Weights of a small transformer language model: 4 heads of 64.
MLP neurons of a small language model. Each row is named by its layer, matrix (up: input weights) and neuron, and shows model dimensions 160-255. Each number is 128 + 24 x the weight over its row's rms, rounded and kept within 0 to 255.
A block is one neuron, or neurons of one layer that tend to fire together. Before each block is what it responds to, as a language model described it from the Wikipedia text at the highest values.

Short word pieces in the middle of words split into odd fragments, often "te" after a hyphen or prefix, as in first-team, late, instead, dedicated, rechargeable.
L4.up75 [158 153 130 104 107 128 135  93 164  87 121 134 162  80  93 122 120 144 173 173 112 162 136 111 116 110 112 140 108 126 105 115 136 112 120 132 186  98 128 151 118 126 146  96 149 141 110 113 128 106 139 130 142 136 127 163 109 141 168 112 112 130 118 137 125 105 122  92 169  96 132 164 148 158 118 150 126 145 143 101 112  85 115 141 125 154  88 139 127 109 154 171 158 137 101  96]
L4.up132 [ 80 109 171 162 110 109 152 140 141 135 153 149 129 145 100 117 132 147 119 165 151 100  96 114 131 135 114 135 165 151  93  99 167 187 139 132  99 153  86 107 123 119  69 109  85 110 104 120 141 113 166 111 149 157 118  97  96 123  94 152 148 111  81 146 112 108 113 125 151 179 124 158 116  87  65 113 117  84 133 113 140 108 115 142 138 140 116 130 117  91 128 123 174 146 112  97]
L4.up139 [134 114  90 153 137 149  89 118 131 154 119 157 113 108 149 103 110 136 145 120 121 143 147 147 170  86 144 110 176 160 146 102 153 137 151 128 172 122 143 149 165 129 124 165 143 157  93  94 126 101 165  64  98 158 145 156 126 141 107 109 108 122 101 150 152 107 133  87 176 120 141 132 123 125 158 173 131 115 204 115 129 139 141 131 135 144 124 149 119 113 137  74 131 128 132  93]
L4.up149 [131 132 163  57 116 119 125 139 115 101 105 143 113 109 127 106 159 167 101 140 123 112 148 145 178  94 134 133 130 116  75 133 107  76 117 138 149 151 109 161 138 137 168 135 115 166 148 127 133 114 160 131 154 135 146 127 113 173 136 144 124 131 173 139 132 132  91 106 116 109 161 141 104 158 125 122 144 118 106 133 114 120  74 121 115 104 106 133 103 122 137 139 137 125 119 110]
L4.up185 [152 154 133  67 101 121 129 129 111  74  97 158 152 120 150 121 144 143 137 129 104 130 116  96 123 144 160 115 150 136  66 112  97 165 118 111 130 105 128 117 146 137 113 108 111 125 149 140 133 160 143  77  98 120 134 148 167 149 160 107 138 141 150 156  95 115 190  91 191 106 131 118 139 128 104 120 184 146 129 133 125 135  94 109 114 129 161 137 148 133 149 119 157  79 144 140]
L4.up295 [131 137 139 117 128  85 158 152 104 157 142 138 125 165 130  91 139 116 163 152 139 146 142 130 112 139 145 140 158  91 118  84 114 118 124 107 143 156 114 149 166 101 114 102  72 131 125 150 131 146  94 131 114 128 141 172 137 147 137  95 113 110 133 147 139 113 127 123 136 123  91 144 130 146 117 138 108  48  85 111 143 142 149 142 103 115 122 127 127 142 194 108 105  93 112 119]
L4.up408 [134 163 101 145  77 150 119  59 156 124 155 147 151 103 132 121 168 177 163 150 130 131 113 171 101 108 144 100 103 115 108  94 106 107 132 131 105 105 138  82 124 137 121 151 123 145 175  95 152  98 150 114 126 164 122 130 115 109 119 130 114 101 137 149 116 119 160 117 125 105 114 134 159 159 121 131 129 145 129 123 151 135 103 174 136 153 177 133 136 118 155 146 141 123 121 178]
L4.up551 [146 125 158 143 169  86 141 158 136 110 148 130 150 130 160  41 116 118 105 137 118 104  97 141 179 125 139  93 154 106 146 131 143 122 132 126 120 140 134 152 173 173 136 112 171  77 129 133 123 125 148 117 163 111 139 128 161 151 113 164 120 148 136 110 104 133 138 114 124 138 189 147 142 164 105 118 182 121 150 152  72 140 148 154 121 108  94 120 125 118  60 113 128 118 115  76]
L4.up566 [116 133 159 134 167 116 146 132 116 123 113  73 122 135 111 148 148 134 172 136 143 115 119 112 158 131 139 116 120 121  89 119 139 155 149 139 100 128 121 114 164 115 150 136 101 172 138 148 137  80 130 102 109 143 153 111 124 140 122 118  97 135 141 150 113 159 117 142  96 121 107 144 132 144  97 160 116 120 121 142 128  98 143 160 109 150 190 147  85 163 102 113 135 124 119 124]
L4.up583 [122 147 126 116 131 133 112 164 130 141  89 106 161 139  94 150  93 114 128 175 104 133 116 111 150 125 153 154 106 125 132 130 118  95  88 127  78 114 151 163 150 113 115 124 107 134 110 102 121 125 134 160 135 164 197 155 125 106 119 163 150 113 116  94 112 124 165 119 151 112  99 156 141 123 141 101 120 130 132 114 142 131 115 130 132 124 181  94  98 135  82 147 165 146 127 163]
L4.up642 [139 170 107  78 115 123 152 130 111 104 121 111 147 114 108 166  97 201 172 162 137 126 134 135 146 114 123  90 126 128 100 143 131 117 120 115 138 166 103  68 121 112  93  79 106 150 172 157 126 109 133 152 128 136 155 129 128 138 145 160 129 175 159 108 137 108 156 115 108 118 150 116 119 117 176 124 109 191 101 180 116 132 145 157  85 120 139 114 153 128  97 107 172  95 134 152]
L4.up660 [128 163 126 115 125 187 116 154 114  84  99 131 111 126 143 106 105 111 131 130 174 109 113 109 118 104 118  78 124 138 113 162 136 126 124  94 136 132 118 160 131 129 164 125  83 112 162 155 137 146 170 135 138 128 124 140 126 111 110 151 105 203 109 113 129 150 152 125 153 106 136 119 121 131 140 129 122 115 132 133 127  93 155 107 162 129 142 147 100 161 115 131 126 128 131 117]
L4.up790 [148 112 154 129  85 138 164 117 141 126 138 158 155 145 120  78 154 121 130 150 152 140 115 101 113 158 171 140 102 124 126 137  94 134 144 136 148 150 165 122 113 168 130 114 140  70 144 100 126 124 128 136  96 137 140 168 136 112 132 166 128 129 146 163 108 130  84 120 145 123  82 161 120 121  91 145  94 132 135 104 117 163 133 155 145 137 118 143 142 133 124  97 125 103 101  92]
L4.up900 [120 142 105 124 132 117 128 119 142 122 105 154 114 131 154 123 102 128 152 127 185 145 143 107 143 132 110 112 171  89 100 149 177 100 126  61 124 150 145 144 125 103 140  99 120 104 145 120 132 112 163 124 148 153 140 119 135 128 124 106  98  88 150  92 114 116  76 118 120 112 138 157  97 149 100 166 154  94 123 137 116 104 146 173 104 133 174 155 146 100 102 130 161 107 112 153]
L4.up933 [ 72 177 149 112 152  92 111 105 139 117 139 159 149  87 122 115 156 109 125 134 156  82  91 134 131 121  81 103 119 134 128 152 134 104 143  95 144 152 129 180 134 117 145 123 125 106 146 133 106 130 130 140 156 118 114 120  92 128 116  77 138 107  88 142 141 138  89 104 143 109 124 116 161 165 121 120 111 153 106 108  93 135 158 197  95 122 132 152  87 138 161 175 141 121 147  91]
L4.up941 [121 147 107 106  81 116 117 132 137 117 180 135 141 161 104  51 165 136  97 107 150 115 112 127 137 121  90  90 146 142 155 129 182 119 161 143 165 119 136 142 172  98 141  82 149 103 154 159 112 144 161 149 149 171 111  75 147 119 101 157 179 140 116 118 117 137 127 142  97 118 137 117 143 112 115 122 151 105 156 153 119 127 131 163 118 135 163 130 100 125 117 144 108 155 136 110]

Final token of nouns naming a person's role, job, title or kinship, often a suffix piece: conduct-or, archaeolog-ist, grand-son, President, designer.
L3.up253 [172 105 162 140 102 146  94 163  99 136 158  77  87 139 141  91 153 146  79 149 190 131 139 155 138 129  89 147  82 192 132  99 156 161 142 118 137 127 110  96 114 113 140  83 134 129 127 140 160  95 148 128 174 140 114 134 134 129 183  91  98 153  98 126 118 114 137 122 106 134 141 108 121 117 112 118 139 129 173 102 136 106 113  87 144  95 142 154 125 133 122 139 117 115 136 121]
L3.up315 [126  99 178 147 151 153  99 129 143  74 149 126 133 117 102 106 167 134  86 112 139 165 115 123 178 107 132 118  81 123 107 120 152 131 110 112 152 125 152 111 112 145 138 151 104 117  87 166 121 133 128 143 118 113 100  97 164 130 128  91 145 140 105 136 147 113 156 119  97 134 168 150 168 118 146 132  97 113 125 158 123 144 118 159 104 143 160 126 154 146 174 145 103  88 115 103]
L3.up320 [149 103 175 151 134 155  83 128 107 117  97 105 134 139 137 131 135 127  95 171 165 150 175 130 117 122 140 144 120 138  91  85 143 145 100 124 105 110  94 143 136  86 110  95 132 132  91 140 112  78 129 153 154 131 161 158 130  98 152 109 152 141  98 100 145 120 144  80 130 150 143 135 132 128 134 108 105 127 167 132 102 100 143 131 143 121 121 133 177 168 132 106 104 134 105 125]
L3.up854 [145  62 159 138 105 115  91 137  87  86 117 127 140 109 123 116 135 119 153 161 139 157 167 113 130 108 127 152  89 104 142 104 145 167 138 140 135 110 148 143  81 100 138 150 133 117 105 139  80 125 105 136 162 147 168 126 135 112 149  96 147 142  66 141 129  98 114 146 119 130 167  95 145 136 139 113 122 151 145 108 157 102  97 125 145 118 179 127 129 183 140 126  97  93 129 104]

Short subword pieces inside rare or foreign words, mostly names, such as Cho-ng-huan, W-ł-adysław, G-ö-teborg, also odd English splits like t-ang-led.
L3.up79 [119 126 144 124 103 127 145  91 181  78 120 151 154 147 112 143 165 145 163 147 194 128 134 132 139 164 107 125  92 137  99 152 136 104 118 113 138 126 170  99 129 134 126 129 132 155 114 140 146 114 160 104 151 137 144  92 113 112 121 148  98 137 147 117 130 165 119 114 129 107 116 167 123 143  80 109 121 147 127 153 123 109  90 167 109 157  84 118 144 109  98 119 142 137 142 103]
L3.up120 [140 120 108 138 120 133 157 108 174 150 130 145  81 121 132 162 127 151 160 108 141 157 124  97 134 133 154  88 111 102 123 123 119 151 116  82 146 138 137 147 142 107 105 106 164 133 161 142 179 110 135 123 129 162 139 101 153 112 113 165 138 136 159 117 125 145 126 106 120  94 101 142 131 145 110 115 120  79 129 126 141 133  58 186 111 116 151 113 132 102 129 143 161 103 170 127]
L3.up311 [159 122 135 136 128 105  95 117 153 102 137 132 106  86 157 153 136 135 140 102 126 115 128 109 137 181 141 120 101 119 169 109  92 141 170 101 133 132 133 160 116 136 117 120 101 135 116 170 168 154 154 128 147 169 138 110 126 158 122 120  93 120 124 107  89 117 116 134 122 101 124 167 144 104  70 143 112 135 161 144 157 115  79 166 143 115 142 122 122 132 108 102 197 103 121 102]
L3.up760 [135 140 145 119 146 145 147 156 119 125 133 146 133 105 156 121 170 118 153 114 189 122  99 119 163 150 108 125 150 144 127 138 148 153 122 135 123 117 172 119 173 142 132 141 100 158 139 199 165 155 142 110 164 145  94 106 134 119  85 108 126 137 155 121 140 129 165 121  81  69 158 121 148  93 155 114 118 132 127 143  84 134 125 144 146 167 121 120 108 111 138 117 109 118 151 130]

Final pieces of nouns for people by role or job, e.g. regula-tor, invest-or, commission-er, player, rab-bi; occasionally other noun-final pieces (strate-gy, ens-emble).
L2.up1004 [157  86 166 113 169 140 138 111 127 109 132 167  93 156 161  80 170 141 121 124 173 130 147 160 100 141 135 112 139  81 162 110 157 132 115 104 170 156 107  97 120 130 135 155  79 145 117 156  90 142  92 127 102 140 103 145 127 137 134  99 105 107 111 165 115  87  97  94 141 154 119  81 138 123 124 125 130 128 146 137 148 132 114 114 123 140 164 118 107 172 132 126 110  99 127 149]

Number and quantifier words (one, two, some, more, a) opening a new sentence or clause, e.g. "One day", "After two seasons", "Some members".
L2.up635 [137 110  92 159 109  90 168 134 124 112  82  86 107 101 142 139 106 127  88 109 145  87 128 116 138 128 123 138 105 118 120 157 135 110 175 104 159  97 151 164 122 155 120 159 124 160 102 136 153  97 121 115 128  94 151 162 179 119 167 167 138 138 152 145 154 140  99 134 131  98 116 144 111 141 132 138 110 142 165 130  99 116 146 142 126  84 187 136 123 135 140 112 110 116 126 184]

Short middle pieces of words split into several tokens, right after a one- or two-letter opening piece, e.g. lo-ud, j-ap-onicum, cl-oud, st-air-case.
L2.up191 [159 134 146 100 105 145 130 111 113 210 146 115 151 121 107  94  78 150 172 158 128 123  97 147 143 160 144  99 119 136  99 147  97 134 156  89 120 128 140 123 149 167 134 164 106 102  94 142 138 125 112 101 136 133 111 119 113 107 108 115 160 177 129 133 112 139 142 121 131  88 101 123 119 142 125 140 149 114 112 124 130 103 110 129 144 120 147 151 162 131 181 127 125  61 108 131]

Determiners opening a new noun phrase, often a clause subject after a comma, where, if, or after: a, two, all, some, one.
L4.up9 [153 136  97 162 135 102 145 142 108 167  95 134 114 102 164 103 128  83 134 158 132 104 136  69 146 195  84 153 154 108 120 129 104 141 168 133 138 139 155 130 162 119 138 160 128  89 129 130 129 107 120 114 116 156 142 149 136  90  79 124 126 122 166 143 118  96  75 101 117 116 138 103 103 133  73 137 111 150 129 116 140  91 107 192 137 102 119 141 107 188 102 120 117 116 137 135]
L4.up19 [121 147 143 162 115 129 162 131 105 136 111 129 159 150 142 142 130 137 123  96 148  96 100 127 129 136  78 146 141 151 106 133 122 177 166 138 131 127 111 115 136  95 112 171 100 145 125 125 142 169 127 115 121 101 141 149 154 120 149 108  99 106 152 152 131 120  99 121 114 115 143 111 173 162 158 105  86 168 177 119 106 114 126 124 146 133 136 117 153 182 132 134 114 143 150 157]
L4.up239 [ 96 129 116 152 105 130 187 152 118  67 155 155 153 139  97 111  89  90 157 133 120 144 117 110 131 150 129 125 170 138  65 160 144 117  93 159 141 131 178 114 130  86 108 134 131 123 138 165 114 160 144 131 140 144 100 138 140 159 129 138 102 137 164 147 115 146 126 122 166 126 123 177  99 132 140 161  95 138 147 126 152 106 134 130 157 142  90 115 124 130 124 125 140 120 112  98]
L4.up306 [120 108 127 133 130 120 173 131 135 131 177 119 126 128 168  78  94 156 138 125 138  96 132 143 148 130 155 114 124 128 147 149 161 164 123 108 105 172 147 104 121 164 143 141  96 111 119 120 119  96 158 134  85  93 138  99 166 118 162 130 128 142 146 140 106 113  92 129 108 107  90  86 148 120 149 121 110 167 184 141 136 124 115 133 120  86 128 133 120 131 165  92 125 109 141 120]
L4.up425 [134 123 133 162 117 147 140 136 140 134 133  92 118 112  96 164 180 122 138 104 125 134 132 108  87 133 120 142  97 174 134 118 166 155 166 105 141  98 147 123 107 146  79 181 130  88 130 127 139 143 175 132 136 108 141 124 183 128 137 120 115 179 119 156 108  95 109 149 143 122 120  90 117 170 150 115 119 146 121 104 117 120 124 126 136 114 104 121 109 133 117  84 154 132 134 166]
L4.up454 [135 106 110 135 108 129 120 114 109  80  93 153 125 134 152 117 118 139 144 131 105 120 108 122  95 174 108 177 139 161 172 149  75 204 117 136 124 164  95 154 131 115 122 119 145 141  91 134 157 165 152 167 106 152 136 109 148 177 107  90 120 148  98 108 130 115  96  77 128 128 143 110 110 157 126 126  64 141 113 119 131 112 156 141 148 111 138 124  96 113 163 102 154 158 158 118]
L4.up455 [106 120 151 133 125 122 151 169 128 105 125 128 134 164 121 123 147 113 103 111 109 143 101 101 118 110 115 146 140 126 146 101 128 139 100 137 133 104 107 144 117 144 126 134 127 116 131 122 145 109 170 116 119 128 102 106 145 123 173 125 128 145 142 165 120 127 100 129 154 100 171 103 113 149 121 103  67 188 119 122 135 115  73 123 154 122 121 145 126 112 135  81 141 154  84 158]
L4.up513 [ 70 134 102 159 129  79 119 140 154 154 114 111 193 137 103 108 144  95 104 142 138 155 124 118 112 139 123 128 125 153 126 139  72 104 170 134 146 107 123 127 122 152 132 138 103 111 137 170 132 147 159  84 148 133 127 118 146 148 112 108 101  85 104 149 139  91  90 136 141 120 117 116 152 171  98 133  96 167 131 139 132 152 109 124 114  96 168 151 119 149 128 140 154 108 106  81]
L4.up598 [129 107 113 119 108 129 161 104 125 111 107 120 145 125 138 133 137 145 135 141 164  89 115 122 108 149  98 145 158 108 139 133 106 117 105  86 143  87 192 165 155 120 120 144 154 116 126 116 192 144 104 124 108 146  98 105 110 121 126 141 138 163 150 121 169 143 178 123 129  97 114 121 114  86 108 138 142 170 157 153 150 125 126 152 127 151 104 105 114 143 119 171  96 105 163 143]
L4.up651 [ 99 125 113 102 128 119 182 134 125 111 101 141 140 169 109 137 134 134 144 108 125 149 110 121 104 159 123 134 150  89 109 157 187 107 129  73 105 163 144 104 161 150 177 143 103 168 113  94 145 142 129 127 127 119 117 112 130  82 131 143 116 111 134 124 138 130 120  69 116  86 143  81 139 112 126 153 108 109 146 174  86  57 106 158 132 110 125 139 183 148 136 177 121 100  91 144]
L4.up821 [135 149 104 132 152  95 153 110 102 155  89 113 113  98 127 145 114 121 132 114 137 144  89 148  72 102 120 149 169 141 100 157  99 139 110 166 154 111 143 126 140 104 156 130 139 124 168  78 127 153  99  98 133 165 137 135 131 140 118  72 121 168 157 131 112 120 128  97 160 135 166 129 104  78 111 141 148 121 128 144 106 132 118 164 131  96 164 145 136 135 125 111 180 122  58 139]
L4.up831 [130 149  36 110 149 136 139 109  89 136 112 123 101  78 146 106 105 143  92 118 144 130 103 171 137 162 136 106 137  84 168 106 113 152 118 185 169 156 153  87 115 134 148 154 145 143  92 121 140 124 156  77 149 149 124 105 168  86 100 121 131 132 145 141 115 115 139 122 140  98 130  75 153 121 133 143 141 142  94 127  91 121 156 144 110 137 111 126 144 149 172 119 114 134 126  96]
L4.up841 [ 89 119 146 103 142 149 200 170 139 102 105 126 125 149 172  85 105 145 137 130 147  66 115 125 100 136 111 144 155 109 137 118 153 134 143 125  91 136 139 133 158 124 109  91 146  96 131 150 128 132 165 115 154 101 146 121 148 141 158 100 117  89 149  99 139 117 131 114  91 110 177 135 127 174 131 102 121 147 146 113 110 156 114 156  89 100 144 122 133 125  94 116 115 161  76 138]
L4.up956 [133 161 144 136 109  94 164  96 151 147 113 142 147 120 122 135  92 128 122 153 122 108 119 133 114 152 110 155 139 191 142 164 114 145 114 127 169 101  85 119 136 140 143 146 103 101 143 152 100  99 123 106 156 123 135 159 147 151 150 142  99  95 132 164 118 123 172 101 179 122 146 118  78 139 203 154 144 141 157 110 139 133 117 150 135  86 144  87 112 166 144  97 115 129 135 146]
L4.up963 [110 106 120 144  98 103 127  96 115 112 137 123 101 125 151 161  83 125  99 136  89 127 123 124 134 123 142 122 101 130 136 144 125 147 157 139 150 149 109 140 149 167 132 116 120 142 136 127 127  97 155 141 156 116 167 128 153 130 103 102 106 100 148 142 135  89 123 125 141 115 132 110 100 127 148 150 125 100 115 131  86 113 166 150 151  87 152 147  85 147 175 139 196 138 168 127]
L4.up970 [125 152 123 125 148 120 145 153 109 156  74 127 141 142 140 143 116 130 116 182 114  85 129 152 156 139  98 119 135 186 118 181 149 145 121 105 131 137 157 150  93 148 129  91 106 112 118 133 151 164 112 141 143  93 134 146 127 100 133 116 108 141 134 157 140 144 170  79 115 113 145 135 125 136 146 110 121 192 161 116 112 106 132 104 150 147 135 163 140 144 158 143 154 124 157 157]

Words or final word pieces naming a person's role, job or title, plus the "a" after "as" in "worked as a": president, leader, co-founder, closer, vocalist.
L4.up70 [127 137 167 138 155 129 132 112 102 128 132 157 100 139 128 122 131 135 126 124 112 127 148 107 137  55 121 175  70 154 144 144 162 160 110 158 153 106  74 134 110  91 139 152 119 144 126 144 139 136 105 142 113 115 129 100 123 104 151 118 119 150 108 158 152 149 103 172 113  91 123 161 118 113 123 161 121 141 123 116 150 168 147 159  97 124 142 124 169 178 126 144  93 115 178 145]
L4.up79 [100 116 151 182 131 134 113 127 175 131 160 113  67 171 155 125 117  93 109 122 143 122 127 110 137 127 139 121 156 154 115 147 126 192 111 131 132 143 159 140 143 101 129 136 161 172 111 162 105 151 144 105 168 112 115 122 180 143 113  98 104 143  97  99 119  84 153  90 162 107 139 103 126 139  89 177 151 139 122  97 146 119 117 141  99 193 141 132 133 141 162 204 138  86 155  87]
L4.up137 [ 98 143 140 157 142 113 138 121 184 106 121 165 133 125  98 136 145 133 128 156  98 131 158 113 130 152 131  62 120 137 185 116 113 193 134 124 119 126 171  95 138 126 133 126 137 136 105 129 128 119 113 133 106 128 136 182 145 122 138 168 127 170 110 133 119  98 187 130 133 157 112 116 139  98 157 140 139 141 130  95 132 100  97 120 138 157 117 133 155 100 174 126 124 132 108 124]
L4.up265 [103 161 153 174 112 127 113 111 114  95 146 135 104 127 126 152 130 116 101 138 127 119 147 109 148 107 102 179 150 139  91 143 148 149 120 124 140 156 161 117 109  79 114 182 128 104  83 165  92 111 118 121 124  64  97 139 145 137 157 114 134 162 130 113 128 164 160 114 108 128 177 142 114 151 129 126 165 170 112 142  94 132 135 111 119 134 122 109 115 153 133 186 131 119 137 126]
L4.up329 [133 116 107 149 166 102 114 118  99 163 102 140 121 171 149 117 131 146 132 166 169 188 152 169 170 106 160 149  86 112 128 118 121 126  66 115 153 142  85  95 130 107 152 142 107 114  94  93  97  92 124 115 135  75  85 141 170 131 137 121 152 124 125 124 149  91 152 113 113 115 174 103 153  94 132 133 146 157 116 109 144 128 127 111 121 123 141 118 131 138 169 111  83 135 154 142]
L4.up462 [121 138 131 170 153 174 150 104 125  59  98 137 122 137 171 154 126 127  91 126 116 147 135 124 138 128 133 118 111 152 169 134  97 157 149 148 128 143 133 129 146  93 133 117 141 125  70 137 100 119 125 133 138 138 122 144 110 115 157 121 154 141 126  65 141 115 126  90  99 123 136 131 121 137  87 101 113  94 193 103  92 152 133 139 129 117 115 162 146 154 147 149 101 149 101 114]
L4.up465 [110 158 112 139  99 132 129 152 163 130 112 144 105 197 112 126 144  72 122 170 111 128 135 112 149 112 129 147  87 115 107  95 108 166 137 138 144 108 160 127 142  80 100 112 149 141 112 148 140 135 120 138 133  93 134 104 132 145 124 120 145  94 126  72 142 162 138 109 119 177 151 129 142 147 128 144 150 116 139 129 114 125 111 136 110 126 162 143 107 136 177 147 112  90 126 125]
L4.up487 [170  89 121 100 135 164  74 119 104 108 100 104 141 113 168 109 114 117 164 138 123 119 155 135 121 118 112 132 108 113 112 115 142 131 100 131 156 156  85 156  74 153 168  97 139 114 119 117 148 147 124 157  96 100  94 139 147 133 147 147 148 120 118  89 108 149 141  95 143 156 156 143 155 162 108  93 133 134 140 116 114 163 111 110 120 123 123 199 162 142 160 114  90 113 162 113]
L4.up585 [137 125 127 124 117 163 128 121 116 129 103 161 109 114 100  92 125 140 137 139 158 132 143 147 101 143 145  98 159 110 114 169 155 161  91  97 139 104 140 132 144 104 116 157 107  99 100 105 101  75 133 108 176 145 155 107 115 103 151  71 151 136 122 126 126  88 120  88 151 156 144 127 127  65 130 119 126 132 126 146 110 149 115 128 152 145 158  82 134 110 107 159 151 142 127 117]
L4.up610 [102 170 153 119 173 132 124 162 181 130 118 155 129 146 101 137 171 170 129 141 128 113 126 160 166 109  76 109 133 126 145 101 133 140 101 166 125  54 140 115 148 134 150 139 146 128 147 116 121 130 135 128 157 116 121 129 101  93 146 134 108 119 102 130 168 131 147 169 105 139 137 173 113 118 149  85 130 119 127 125 110 156 128  94 119 124 130 145 135 147 123 140 148 139 130 152]
L4.up716 [114 131 150 161 104 121 143 121 149 116 102 155 105 149 133 146 114 102 124 140 160 112 144 144 116  87 136 142 110 139 111 134 118 143  75 149 158 104  83 117 134 125 126 125 101 199 118 119 131 136 125 164 146 117 113  82  88 115 182 119 139 123 120 110 154 113 125 105 124  99 159 126 153 132 128  98 138 138 140 128 111 120 113 131 110 156 179 129 126 161 140 166 140 106 136 138]
L4.up845 [106 108 119 111 161 134 150 150 162 165 108 122 138 107 166 101 103 113 132 168 151 116 105 142 131 106 103 140  82 111 161 168 143 113  97 104 135 150 136 137 158  84 127 101 123 106 114 127 110 136 109 106 108 109 151 137 128  86 142  88 144 107 133  75 133 134 111 130 124 153 118 108 150 121 108 112 101 151 125 104 118 143 105 159 157 118 110 108 142 140 139 134 144  80 149 150]
L4.up951 [114 120 110 123 122 111 118 105 165 162 148 148  92 143  86 139 133  81 119 146 165 151 147 108 139 120 157 117  99 128 136 158 100  93 129 119 130 111 154  97 130 124 128 139  79 174 106 130 185 116 120 104 129 162 149 141  91 143 151 105 112 116 110 122 114  99  72  94 132 142 154 111 143 143 158 160 153 118 119 153 133 129 164 160 104 103 145  70 131 117 160  98 131 123  97 156]
L4.up966 [109 159 119 136 119 133 158 112  89 112 140 117 108 136 134 165 125 113 141 107 128 140 105  76 117 106 120  85 144 100 131 136  95 168 147 189 146  97 141  86 132 112 134 123 154 146 116 125 103 120 175 151 107 124 136  85 141 122 136 141 155 117 100 158 155  99 135 151 113 126 103 106 168 142 119 139 133 124 139 158  92  94 125 125 170 150 160 122 114 140 121  97 119 138 101 126]
L4.up1012 [125  70 116 128 119 166 109 141 139 124 152  76  86 135 114 120 141  96 142 145 141  90 113 138 124 137 154 148 135 166 138 102 133 170 106 147 122 111 144 100 151 144 153 118 123 152 131 134 106 169 128 199 123 111 144 143 128 130 142  58 102 132 161 131 150 148 161 149 123 148 106 152 136 145 124 112 157 124 128 111  92 123 119 176  84 127 124 128 140 145 126 168 141 110 142 174]
L4.up1018 [108 172 113 116 114 156 144 139 146 139 104 164 136 130 122 110 101  97 132 111 110 135 158 158 150 119 138 148 128 155 142 104 143 163  99  81 142 118 124 141 168 132 116 143 125 166 115  66  62 172 113  62 113 107  65  84 110 153 114 107 136 113 102 119 139 101 173 119 119 121 111 118 124 103  78 142 114 147 113 123 151  74 102 152 106 114 148 124 130 148 150 136 115 123 157 159]

The indefinite article "a" mid-sentence after a preposition, verb or comma, as in "in a two-volume", "over a decade", "Jenny Hu, a".
L3.up284 [140 121 152 136 155 172 149 101 142 168 116 138 123 120 119  77  82 122 112 101 106 119  91 140 129 162 144 130 120 118 131 185 147 111 158 115 147 135 137  95 144 109 130 161 144  93 126 141 105 122 157  80 112 121 176  93 193 155 159 170 141 135 156 130 124 132  98 138 107 110  85 144  96  74 134 151  99 150 148 159 173 131 124  92 132 108 169 109  99  76 142 114  69 150 135  97]
L3.up368 [136 125 108 113 139 123 160 134  96 130 104 140 132 104 133 149 124 125 179 105 169 116 103 169 132 160 169 149 126 126 121 131  91 120 169 102 156  91 134 131 151 116 152 105 119  88 135 133 147 111 154 118 123 141 105 119 156 108 171 103 119 130 147 142  76 165 124 111 158  97 118 132 131 155 157 150 123 180 116 145  98 101  90 107  85 127  74 129  98 137 145 141 146 133 143 130]
L3.up377 [128 152 161 140 159 116 167 178 121 130 102 140 162 120 159 105 174 135 172 156 119 147 107 169 201  76 158 136 111 175 103 102 132  89 126 137 124 133 181 134 130 112 111 102 112 139 122 105 130  94 124 128 109 133 146 157 153  98 116 103 122 111 172 107 124  95  92  79 143  95 147 115 134 125 172 150  86 127 151  84  96 102  74 161 124 135  86  97 100 123 138 117 165 154 141 131]
L3.up385 [134 133 116 136 177 115 115 123 118 133 134  59 178 139 124 122 133  85 146 106 146 140 102 103 123 133 160 111 141 104 116  94 155 112 129 104 136 160 120 110 181  86 111 184 113  99 111 104 146 141 127 142  96 151 138 110 154 118 141 122 131 169 106 155 158 132 129 120 125 100 163 146 148 133 118 124 145 172 151  77 114 114 119 122 127 131 143 153 103 101 138 147 115 161 167 151]